Part of a small language model's weights.
Architecture: rotary positions, no biases in attention or MLP, capped logits.
Training: a variant of Adam for these matrices, 6624 steps.
MLP neurons of a small language model. Each row is named by its layer, matrix (down: output weights) and neuron, and shows model dimensions 128-255. Each number is 128 + 24 x the weight over its row's rms, rounded and kept within 0 to 255. Numbers have three digits each. A neuron's up and down rows have the sign that makes its largest values positive.
A block is one neuron, or neurons of one layer that tend to fire together. After each block is what it responds to, as a language model described it from the Wikipedia text at the highest values.

L4.down60:116103112084138166167129176134115151137123122099173114166098095142143127108137130145112117104176156115164086142115099137132094089119121150134127133100137155105149127124141107144162109118137133150112112159136120143109147136113134111117110153090159164112102148089159109109148127128145105143105135127157110121133130089123106085097155119130172113116189088125105158119132126136159127085087
L4.down74:172060153131127131150104143124141134090110109128100076109117145126099136158153119157140143153145119110119097121135129142130104098091142136114098108120154146148169140150133168122094178146101096168124084136097131127120147175118116115164143127104146107174123094137159082124134086141125150118107117137138119160102125158153150138117132148144150158131106099119131150144134134130138143120168
L4.down139:103182122132109134142128126158141103127150075144125165110187137119072119107100131128114116113155142135122144137153131132118162127105157082100098174125128110170155096112155125153129108121092158163122072142132154159134187156066126104146139122125118129103111129145116177108110127118089131158168122135128141179143119119153133104138116116094110119134135111109113134139177114103152130151138
L4.down147:149144147141099101155150148126091097114101070116121122102143155149167133097120115134126148127137110087136164133183103103112174130103153149104134118135119106120115111156114118105137138122125128154084108093159088140117156109112146140121097106122110103113118135129152121110165134130131157116144155128166170092134127119117142096106128116086151110179099121174134154154118094093106121131135
L4.down205:114173176127162101122115153111138130118121115098111155127101145120101118160163111117163121129121139197154137132106108124181172085122112098150106123135117159124081121116126125115108104091113179103136129107123105105167133110149115142104171118116108122134153160123112141171098067125137109130144147131152112103169136135115109123102122095123129136135105091117107102126137145141122112107136
L4.down591:140113150117098122147076111116122147119186117147156105131128110157097120092130122110087094149137125152132134125148093131102092160136139151139170114102133116145105134103143170065082105135079133161126144184138145110136163129117117149138110109167119145146149131120135122154132166143119136139111088182138086132105131124141086137126112133074092109107121122133096140158100146092143129102099
L4.down701:131163163132065205170149156131123146185133094129085120143166146140093087159140118171128107101127083140129116087116128138125103138132142151149149092104147110116147139119098085105125156126116094161141092157129100104133142144122097114115087138146120128118090106117138142121127122168115134124141133156172135139114134129106123111154130124151122153177106124156106145127105078148130085125111
L4.down752:174102122085134119097133154196153153105114115106168146142125126151123121150085120148117157112119158112087147109126158148150105160136124134092131150115149112123148143102159131127153095104137118138133140113094137119166157134113104156130143146143096145146172137118163132134159154120114137143127117135119106134132106125134174160131141184113180136160160126143112093166099110117170127145161
L4.down757:151129095138150085145147159124135171140111100136101096119144172076112119082121180116152110105126120115120097132117094160116166159131094135095100121103130121113141132111090146148093125109118109155123106179148101133118168117094135126142117152136127150153113132123115152106104115126077122142137103150144134099132165068113119133143113129166111096131154131156069126143136141130141171082096
L4.down816:169123142154141124109146093115117085131139083114143097115142135133147133153171104152135134149123109131120142124128164126104155094147128117154147148106149159118107110099095124148137113144125109141111129106100120156136126160119141112121107145072134158119121132126124109144122100105129152130139151116117139126094133096155127116094123104124169170127154134109127122127099115162124105130104
L4.down842:136144113143111112108098156161068105131116128102133140117101176095136158115127136118139170111126148112086151094125139117181120129144146119117095141125134135150132126076085137135112147170101098120104153122123107158131152176143121139159147137163100126193171152131131093124150160152115099146100065121118142116135148122096088140133109135152139121126138157074097134184103173125104146129132
L4.down873:138152142146132128095154134166113162125089109129086156120162154129122191149112150141127170121191107117128116100144092142132118181128121133113114115177140138110154128153151116139179123118149154114125134085159132141077085126142121080109158130134106134101123134163129138136162106118131130128116116123112129113134160090097140129114091142143141146114124139122096150158162102147107141120136
L4.down880:102122118148117176133142138114164088165140091137185147154145140157130161131126149108116176097150087158116145177120099120114112121118134125115109106127115135136154123096125171153152114092106140115135120110137123129163138155139124147124127117111081110138140139101142145168162103095130126099124109167162133104134118070138153120111134116150141147116144066112093116114124158174133120139169
L4.down886:156117174165148177148127114133103165137149112134104154124113139098146122135141139104158122096161156116125125145161131106136159148153153130105120074111120168135144148144154138132095114166124137151112104146127150101100144086177151145171134140132122136135145124151135127125059092131140134114127114143113142115076075152106106174088129113158113134134101160102128136112102101127166126134132
L4.down961:133120150106163092160145140092132136112138135124127102132148090159158124119111100169152136114122113155115122123192126117099150088141115123157132112132101135132125089159172126109104117137126121139147154121121116114122138183112126160143134168123104117114117134158158121153112127165140112119092110109187161096123098112115138142116133137153160086103125145170115104121158165093134107136075
L4.down964:118140128077103128163124174128160127134140111146085104146125148153113148108123103118136120101165139163096129097123148115142143117171144113157142130124140121121140107127093114167104104123129177142135107140127117097112121117148126169136121112157149150123140107123118101159142116105148154139146105106097107120117107135103133132097121137117102113154077065149123133136133088110149114141082
Opening quote before titles. Opening quotation marks or parentheses that begin a title or name, mostly song titles in track-list tables, e.g. "Lose Your Head" and (County of Norfolk).

L4.down12:133083123118147125132127154122157124180163118133125131178144130098159161120106183119157127073145134131164130172108142109119187120101086130153125118171147134115114142101157112129130141160113095113119109098126102164142116109146122076126149158138145103146128135142148141117124047106146147115120185089053137158151134135119187112136131114139118128164135160159114088104114179091095160098091
L4.down296:129139181140145115134149139161110101117129090150067123146126147114169146125133169089106124113150094110072130127124079078130121143129182159124130138158152169138113055097116110131145108151099131113117122114094143122161157112154093150125112132179133095117124112083205142127132129099135174124095144129118158111145127138117180145088121141140128125138180120120153127124150125132136092104125
L4.down310:134067103155125121080114115157103142123106127158133118125135148141156123124116128127097101125129131102121131093145091103109124106083154144135118142120146072120134161131123113110095135109068110158140158088128119113139131094124103125131139163130153112109153098132154147143152129154138134143157115163144104156137121126129108139126126145116163117092088164081148116090110161117114160093133
L4.down351:118124124159162154097132132159131165128145099163139153175182122125139144121147156126106117112153141121145124118162118139146101213161128123119108135120135097121125119153144103116144138149159147166107090132121154117105179127134103141109083123095138108117134139068143130136133138154100086125138149152143092128107110131119170144161109122121114158105128097173114156111160065115074153104152
L4.down368:146141104095136127163130117149167122077173131133112139147120128120110119169134083123135138076152114094142127125114155121160098149106090139128166131135137150147109094134178130153108105093054137100103130142136127133107081136088124090100179148121113156175123146115123107190140167105116096124125169113097154136110137126119123125095159137134174168155108140131128105106172167117096125082113
L4.down584:104136099126133153143151163128149147113091109108103128119134100090093114146142121116123138133091134133139143096099112098148091129146150151137107088141089119131131158181128062092091122124175119156132175106118117145087124128126141107097127135144146143117131135105143162168135153124151091126162125079081131155167113115117091137149107150121156131124130129106149121125140074147111110107139
L4.down593:134116111120109114153115137128154126104156136110113142130142108191115111104124218125108112147115125146148128136150137087124121124096139156147110137133097162140131103118131100197185126119111100139135144094115093118111140100134140113108120143135105140084135147136152131144137095183169138181091121153153126110073120179140148147162106141130127118115170129127072118154076137108136125093133
L4.down694:117128126104130148132144161162125119076103138173105132145128099143111133131185111161144137085142128133160131151152137118151111179137131129143136087116103133161102147130140157118126142108169171138150153123117115142123142085131100139117134121107137123105134111093097112115153134135107095126136136152118138139102163106077152131099088137133106068141148116141148149174130165141164180107130
L4.down815:146181104140121113104130103139077164118085114129083109132159074085145115151109132089092133132125129115118175178169148156085139141106140125104135152142133146115136154110164116104118130110147112170131146119112141141165138120138122139108095159124143141119133166085116131102163089110089137106109138187080090132112130105127107126126112142139168100131133124144145093148188086131079149115114
L4.down818:124097136162157085158095105110116107101104146128182129067119122140113140124132104120118121126107123138115097098094139125115128106125123129096124113130085111133164133137167127103142092136165154171136101153131137139090107121131120149153098096132119121129146103102125141058121134174124095093131116103123136153152107137148113146115154150110140121133127127123100134145107108109134128114154
L4.down821:149134110131103098146101136142115129122149102154141098163066115137116143122086130138080135129109134107103139131111151085110127189140124153136160150146112128110159151148112163090121170149126122107142086110153117146132177124146133140126113119163123101115124123084111117142117112121125089131128135165122103127108149083111144177164124166161145100122120116117118125143138128095088124167108
L4.down829:112143122144162155138112140127132173144145115138174141124125160107160107151138159148144121089097143139078111151110134159135162088122134119179107181112117126143115152126145099100149143140133129126147150161131130080159123157148078149121132163099136096123105134161118128129026152089093153153103096147146146109140133117094111125122094155124119116144149117128169147100126126138158118129090
L4.down872:109156096110126138126133137095121084137120108140094117145131176111149175087121160145112137111127123173122164108140106110119082092159144125110146148101173153112172127123125130086153145110165106135127130174145113143148133173156118123151107100141112096164145140138135106110167123122161140134127170171138103113125147159106122135143106134112131165148093115141114132119140132084115124124144
L4.down936:054106112142138128123103121111128140182160147145168122086148120142132136121163082130146077140126135121142129139183160166144113126131097117128170106135133154154139096142172106147123148092125099131078125123109164128126143110147122131124156133176144132112089132115143078074125121127122122152139111132145108172107140191125123142119123151090121142125130109146134188141129137106073148158133
L4.down1002:122087075136164118164133127146143160178134132113148142152129145120142131127150143141131146159087081171135125106098159108150124098126107152135097138103130118116146134128108114142149133063092164143134114065176102113120126128153190098115112106099086138118112111113130108115071101123098160089120140129089116110125066139130089162118157170128085123108105116088106091137093110121132124126161
L4.down1010:121104132125135172130137098126117129133160132087062129135131151118172150091089172104134120147096138142180141178151113121100131108096105099112107116158123100143145146124138112092127115113109111098114120138142112087124148105172126153127136090095123120153118161103089119116147158110147115165138118106147167086137134146136183127119127167114107157133092151100095143088172121121130100166152
Sports result quantities. Numbers and event-qualifier tokens in sports results text, marking scores, counts and event names: 4–1, scored 27 goals, men's 200 m, sabre individual.

L2.down497:111161126157110131136158135138138081120140191118142133127124152131142105095107146112133110135140081131143129127154092159161105094131092141147079103145115148113123153141144104136157147168094139165132138141161102114149101128116144142172138153099167173130120099112104143141133089143124159117141171137148142198159106125125125122102156145187172132126119166101098130148172143121138117161163
Prenominal determiners and modifiers. Words or word-final pieces directly before the noun they modify: determiners and quantifiers (an, each, several, some, no), number words or table numbers (twenty, 230 days), and adjective endings (Academ-ic, Croati-an).

L4.down52:146143088130149123158127133122143120103131102160119097074155141129122150154111107106106112113137137113150141058132084089133128150149166064140135131118104134131090135126091163094161165131161135131084130148182151131147141101103111138128126144093117098113153167119130133112135133148149142108113117084143125081163162156128141166169124107169103148134154113124164111116108147154137120129148
L4.down111:113147152133118137098082130140126129091109149151135164089132115123132132109121108157172143113182139096161158128135126123107152167081153119118111152129094134140110142126180144086118109145142128094106161116117156083150092154105128093126124093124128133136126123120127119112110100128124077154104161165101160135141153094145127131136165137123118107109100121121126129115151154110109140151115
L4.down141:117103112086124135114144137136146114133098174152126156096126091112131102159120177094099111109139138140091123130144162121092136104138133158119131107131113147123152128121136164153118131116088132122135172120134136150094138126131147125162120120116154101126127171139124126133090130148129109155112158148132130162107094085122172137150127115179142133158166123101141133118098075161124113173131
L4.down227:144121125192121105125116141138157155147121135195109130135132095122163155123106087107102152146132137138082149123129104147127116136126114110149104105153111140089125152133096123150150136135140118137143141117114137144161122125131120112151096139084103183096135087127125167137104069140136103122120146167134155140132086120136124160115114157174126171116157145100140156119116151146093129122154
L4.down269:116117096165109117145128135122155199141097159131161164132103113109105167145120130141077132157155122131110148132110156141111140149110122137095122156102109161115131152128094120123113147087151157137150126104157123112099096108129145135175141180110099144100156134150112111132117110137099127147117108119095106139157092067113159146145128170148098176120160120140106159132130092163115160128090
L4.down290:115128076108135116116136136150136135089157151172112109119114128114137141130139126125121124107135144062142123140117133138126125126131113121095129103099131138132105157107129103126122093138094132128172134151104135104114149145129154148187156139135120100094117115106144154114100098156150127144129148135071121165174146111113140159125116094138123122147131146152143110142133086111071102093122
L4.down303:146085163157104121149137165122085103148160108130138114137160115087126142154158154128142141178108112162156147155133134084154173169134143142138141083126113146111147076123163142130110171155129114125126092157132105126109145145147141112142121144109129146146167131136133095175117144094113099132167149146158149155121079114160157132121097128130108121134101151155146133117069123143099112110131
L4.down392:107152084133138119109168099125077137138110112121152152108147152127103084109139178147094132132120132131138140134116112153123173113133119132161106111163123078120171154121148161134147151081143138142163155110110137076140151092145148125127139136124133114136114190109156097173155111126116159144117134137164121139167074146145089140146120136053095101126151128097142131135137147122145140076126
L4.down505:167148131115100145132130138126139080112172039135141113087082104136092134098102124123142130120119180131073159142142139118124089132116149126094151154095161096123084091123127137170137119157143118095137138151091108150136161123141127090123123144150140127135164124110102141106125108142094111113131157099119124135103123120147175147162131119170170103112140125143104137101151093136131129111137
L4.down603:180101096121164127114128106141111126138129138133167138113135173123117105102141124185168112138136115174124080151183106124130119102131101151106157151128145173116145150123164154129123127121138132120159131114141180125083121105141090125146151115155121125114129136143123137114164155144114126071116155110128119100179159110115174090109095130101083117105105112189116105103118142078082116138138
L4.down643:100149120132126139135121133162133118160143126174145174142090136154117111087138091150142146116101149135136181120157154159128127128071143079122105130108137094109170150126139122098108143093158099152157124149115128143135128129119136079140116137198138158141163110185141145138130135151181123128146144103112134155110074156140135111118107124118172088141120148132079112117120107118148135165190
L4.down653:088090135141121074123136140115089165114143154133117101147134154146141162134133166125142171122114116141108152086098115163074133170127161141122154157095159127140172130148129112183154104152132115126107100130124114089142115134143137163141137121154095165115115111105095075099136101116124147125125111132114136104112186120102107111112129130103132130145170100163108151107143160109191132184151
L4.down743:136142161103122148102141091122158123157118130095122131174155113121124137119166118106143092101131083123131114139147151152124111139128108111116091124132141128072082142100100130167083155161108124158112166121088133178111113183141132088138150146107114096144154146110117154087164166138115145122126127121088143133177123116107155091133127140083119081120113179150114120127114145155145162132137
L4.down899:102129155108131142109076117126153117146105119152085048131169131139140094114116118115137182130091177149155107096132139103091133123170151133127158106135112093143133176134101147159085143152130118143132141144138160075118145122144146129078148107129155118105100111105106106105168109115150118141092120110106115176145174152097110124144148148110118124171103156131148160108131148136123099119127
L4.down935:132146095134160159106144144147147147102103148142164146168143110117097115146090112157118153147133152175155180091162130134146144150135135116098107090171148082143149181115169102167107136074086098103138135143107128151119079093118099122134148129106136133117127133157138133147188123130121153116097136127107132138116128136157126171124149111085114119104117107126126132127152127111089117120131
L4.down1011:153127131125154118137098109122084134162129146115111122128136143165164161127090137105168123103104119187125114129150155170132097159137142134144098142100149143100126134139117134117126124106092150110144142129135119130146158113122118123118111148101154120174112121115157157124160146126117143119162149120134207112169145127113082154130105152101092111176149126147154160127153114089135114096066
Surname-final word pieces. Last or middle pieces of split surnames, often Germanic or Central European, mostly in sports or results tables before a pipe or parenthesis, e.g. Mül-ler, Ste-cher, Sch-ulze, Dell-inger.

L3.down445:132097137104144121098098142145128188125141130156123154096125112141185141103129084135120137138188123151120120083119132145148107112145124128114164099078111115111150117108090133157125114155082123079144120079113121124144141134113128135103134092087122118160144108152147088133140092122099133150158137126128113130145071090126091111133144114130126111135128131115150125123127119114116165112148
L3.down483:104192127160123126133138108138122128137125122087144098079115124182149146157108071109093154102153135137143143149138103078123133145112105081142114133165184159126120111101141131120153118153108121115112132089157125120134122161122116125162123076093150110140122145084103086069134058095107129146128134143130121129148106154141135115120185154135115139105104128122096125102133089129143153136146
L3.down736:114149152161145163111149146156081106143121151146196132121126160149166131114177113138148115116125083093096170123158147104138123169117115154092144164128144087123157136099111113142150134133104088122133070101146118121127099111124101108146125096098160132118141102147155159131126118138148092112097088149132128147133150170143153113140130102106060131166110147123130156134129144147130123099127
L3.down990:148145129139136104131136123167111162130112136159143143090138136118181118152114093158100102133150139094158116129103114134142172118141117159133131147095104143121119113172153156130109097159128108121115155135166138119105149148094104148097126129093095143093110119140152117128120087175099129163177122085103135097103124120088115109074143116100125104143117110125106128100137105201121129140146
Prenominal modifiers before nouns. Adjectives, participles and numbers placed just before a head noun, e.g. larger bowls, most luxurious apartments, 70 cities, 60,000, 98 minutes.

L3.down270:116145165093152107122115182111137174158112104170140090137130154119144107107081132071112141128091089122117103097139160106155136135106141104131148128129158134117126154109078107109087146127123071101123106120066156082138141106105091114139131146154074135126134130131147112140152099141126106091117123114142098113163138086129161148127154126169144147109127138107118120120135118131103113139094
L3.down315:179120154114122143108155147126153129138126174165147102162140135127090127129136089109114155145153155149156103122087152102139151149124098119142082112142118132124097167175109123114112150141155123124165148105111112118143152167139125155164159140146125067145135125151154127136114140122120186141156081126149104124139159118092137101129127111087148121116157178103111150124135132103135130116128
L3.down325:124116111115151114121119166108110141143131122164146146107162151169130149117074153120115139148127183189152113154142137116147097116124099161109139121123102151144149158133119164137060101162066098149141125121154069148139128130145155153142092146137160095129129122152138135142151134088121137143142120130107136125115131127110134128134169141143121161142103134137135103136135115119179133143127
L3.down643:109129128179095159123088160134164118167129141106152144173128127160114136164089065124109152158143148177110143137103140117130125157148118106128123117102163103145140130108134141179083145100098136089122131128149141142137117141150199099123145131138080085147155132168134108119126139109093142148138118116134142148165084108117158131141154141114147131163120138128115113157094118124109148110162
Surname final pieces. Final word-piece of a multi-token personal surname, often in tables or lists before a bar, parenthesis or dash, e.g. Gerr-ard, Rob-inson, Hib-ler.

L2.down157:148132156156132134140129137151124140141139121106141131109130163118084127120100153092122107141083159145097122103113148125111158157127123140170098138142113140149103104143113099104102186113176112165120098074150171078073109108142135111173135153142071145111154086171141142131110168120134158117122121107138158130141137098097139087105130120123168109089145150118092143098147192128106146080080
Surname-ending subword pieces. Final word-piece of a multi-token proper name, usually a surname, often before a table bar or parenthesis, e.g. Poyn-ter, Schein-er, B-aker.

L2.down120:167096124100120168114101131139133106094157123135104124121100112163115157136099120124149146110145129079113156136122126125147106111113166097136130104188135125121149180110160114141110119145086128153108102129148120117104168178147130097192132127066149113133171153099142152139115131158152067135113093144144127145126173121108153137121122100094154115125123134108081140147102149140158108080074
Be-verb after subject. Forms of "be" and linking verbs (was, were, been, is, became, remained) right after a subject or auxiliary, often starting a passive, e.g. "was born", "has been assigned".

L3.down345:075155126114157130139172128137127122110111165115117119134116121101131165120166117113096121105123090123118102110153121155121100131126132084146169146160161107110142118129116147111166161145105117105093099113120111120150129164138128159182129148145150122108138093093117100121137123126127114098142151101126137159173110107094151128105154136114134144113146107124158150102133112080176099100150
L3.down576:099126120104151108041140144133104119113096079137098084120101126128158140150114124207125137112161076127174146111104162170118144087097170167109146104155165087118162116103112117125093111120114137084097094152122116123167083113149127127152126151125134139125144132117132174189140098124139143123113118154121096148121131162098115141126119098178092113115123143156122165130165183125164124112124
L3.down685:151111061092111152115130117139107096104125119138071089167106124110157184090129146117131110117116126140136156154080121168095145111124123106133114136118117147142114145137106124142114137147134127164130092127129179134144143140117128147128152112100080190140173121138122152110100082161100150133142133150147123124130171130162178121143147155156156101097091161099117098110134131131188119116131
L3.down778:168118114155141140112155130165103158111172112147150139122120163120146099136107115143135151116113112135110133147100148136111147094148108142145084095164158136113094080109119097103137146127111106130140078169136138139133133126113109107154095126142099157085099111111156090096115122111120137117172136145135146107146092124134134130131131152130135129175120102135119164095099175121120134124172
Number after dash. Numbers closing a range or score, chiefly the second year in sports seasons like 2008–09, also scores 1–0 and table cells before "|"; weaker on word-initial "sh" (shape, shrine, shots).

L3.down414:104110117110120160094132131149094094100114120165112109117136112142063142137146153130120102124125093119142094125119104139123118142147182118081113145143109119136168130161121118152127090110183128118150097157133163125124108134181112124117099138110169128118108085135112112137148111170130119084105125074091122114101097111170134148159114119174166096108129138140101144169130087171140134135141
L3.down499:141115164146143128170126129113137155120125093131152159153187121129122134111099092096145151130167075142170118135137152118139113132110126162115168104131156140158160117150127125118151111110150120119177114114140107159107142122086127117056153169152137131152095105099114093130125138159133141156136073140133118057095171114134114114140089129139124179117109128142100138181142106146103146109128
L3.down916:124110159120131116132118108111082136157081097100154066115156092131133150164152145137120103141136111100127112130081136126141110134115119128139158143118184110114175091116119121135101145123169135124123119130126148118145134134147146118136109130126139150167146142165153166126157140166108124125128172174129130125106128108164165176132082108143125109145109146113141085153116122159083117115094
L3.down976:119090101141143138147197134140103148115136121168102064141142087114106104115070144127131119110108153159139134115145108148111149082107174134173122119134105089150107098137146134144087143121135102138128073103143103084123109172133137142104098175155086124129103141107125155110117118107119151162136152097122111088124116121161086128069182135106157075151131146108106151127100122121091103161153
Opening quotes of titles. Opening quotation marks that begin a song, single or other work title, mostly in music articles, such as "The Last Waltz" or "Sex Cymbal"; weaker on "to", "i", "/" in other contexts.

L4.down84:135139144158146174109111144121159132139121104106122138112115168109129156127104139118110138104145112153143171117119106133131124107156108132104131100127140181091110074092155107140165122124118166146120145136146142125116097112137118148144078098119142155132188121145134121081121154121107118101094142174119126149141121124164122104132128156128143140139171081171110127088147093133122095124119
L4.down87:102155117152140121151131102116138120108127157129105186079112135112156134118125145134118130098120111124120132151136159196158118108153115097113129111099147096118130137114129174139151158102126117127174120138147132173106142115123117126112127130143119122121154148168143157113155096128142136185156120125121073063163156133117156073110122143103137128138167130109138139153104116140132112129113
L4.down119:118142151104134140109132133152086121153088100096126150051120140129133095161106090125130146076133101097092093118145105155151114105133137114164120138129118102138115081146121140150101159146121136126151092087160118159123165164093116124114143138122156094112113073147105122132058144121125082129154139095133105126132181140122138109116146150189157127122129173132134157102147108124089122092101
L4.down185:156067096146121125131153126151163164163112122140122139089163151115147102137104132173097133119145125099116124156103126102097111172131120160130125097137113113181131144132175136126114100164166101128120145054117112101104121139069130127106130128131153145104129133130126142126139106113138112129142134109126143161134145089137136156125126125125115146121164152178141137115165101099065149112117
L4.down340:154170142155142111156115099116142124087136146094121137136154110128120137126107118138143153100114126114114147108198127103091126097129099110109147124156116142120109140125114106108131121126108118119146118124121125160089123144165111122139125113149128098142143137093114157135128117231116157152123102145135124114167132127101096150137137155138131146155131117122186079097133106155120152133113
L4.down350:185144077123094125084135141124175153171126113087095155142168164123160142167129130156113155165067104101139156126126120099121129119168073109144112132102120095158112146126160139130176110120066129173105145133162101130126131116141132093131159130127141125152131074153108153137125136101085147140112113159131148137146105147094102107109155116123148130153110129139110134096088146112138147147158
L4.down396:106122124141121096113141118097173126150117101081120122127138119138141100138157161105173138145113107118100131129133132114112114078150133099155133153147153123136116131158119170079140139104143141151083153163146099146163198122140119122103108134104111101139158105108144112148137101118116112113122153102139136070157146096123147129118163119130124106148108137131138129142136117110122115159145
L4.down417:120135117160131128146164175132126159142153104120143123135124125158155135135136144164160184136151113071151124148120123143144097137107143103103098140129140122115111117114121122132144121115148113121125147110151145167136129158148126107114153106105128114106146129086134122083143119122123147115114131127122120124124125110122147119075123141089149126183133165087104116104144098147130107096116
L4.down547:092123109127137123119157121089157131155153082138150130091099125164090169130164121110126090111117111131137163173126138094132156121104065126119145145131130170116129120120082128112113133090113126090088104159193137148148144180084139087140115143093159152131122128116094136124110136118185140103147125132145110087123147128116145104120123088113117119099119135115090156140134111142143143127143
L4.down712:155148124126160146153103124132138114095115114114087140118134116111100126097121116116146140127165123096123140139051136114113090180133101091111114078105116125159123127129113164128130154150074143143102171134181126119126117117131137082158110093110097102114128112130136113142133152122110129138125159152123133156094118094122067178100161129082126127106177080145126118107136150134093135088147
L4.down715:132140139153127150120109125139127108100133098092120142128127113131124121106208131111116107132196121106182135116139131175138131121140126106126161098147147138134061131160145102125122127111141179149132122126150092115148105120095071131111129136101128130121117099097113141106142182121130136140102166153144146162095156129152125125134116114128106154161159089129163148104130136137145104135120
L4.down885:143152132167145119135144146113117136141112122093108168132137079106127089104108085072113115132159147134156129106135166155138132154151077097090100118127125144112096165126123097123130111163112198100110095113147140191110201122124110133153132114092167147138119186128129150100134125167123091129114146160124118142164117131134087155125155153123123118169131111129113137145139112099126174136149
L4.down901:137105117130083102119172148140123143138114099170149134153180135140136116121103135100125123154110103139152100142127162185141166108108138134126121123091128117102138116136169116108143133107154159102100129101163152115143113115108080113106105144136117108094172076148123160169118134122126111168104115130133153148137087094112142098114148167091084156115140107116101131121166138101081166133130
L4.down913:144118156139127095137101142145157091115100160114128132134150148155165137131170114172116147160116158180188113065141176080110185102142125097112165120166132123125133117151123140130156107162133104180147136151128094102101141154128116122091154176116098142159182116149118099146133105140134137141123139108123122182158117161133095157160086153132127148127123121143115122093145132162084127123129
L4.down943:103137082137140123146165138106116089159111117146152139144103107096152150127121177133111151132105123158117125163100134113150134157137105145124129100183136132095136114156143135133100115106113089143095125128133157149099156138122103088143136118114078127133106136106148152127171140101120151125126150112123128139137095097158155095114136155128158123118111125136098094114131102145133073157146
L4.down999:121172131138133124134133138146123156143124153126143123120169141115119157140125127116112161109098090089106119101112111137115124099142131141157124103087124141108167124166131117105112137109112152133134107122131166144081185120143138141132135102135120111137118143138100121128090127151133145109173143129136143111155133146116071109110163122106106137120104175083091126163137159163134152087164
Superlative and comparative adjectives. Adjectives or their endings before a noun, mainly superlative -est (finest, longest, biggest), also more, first, similar, notable.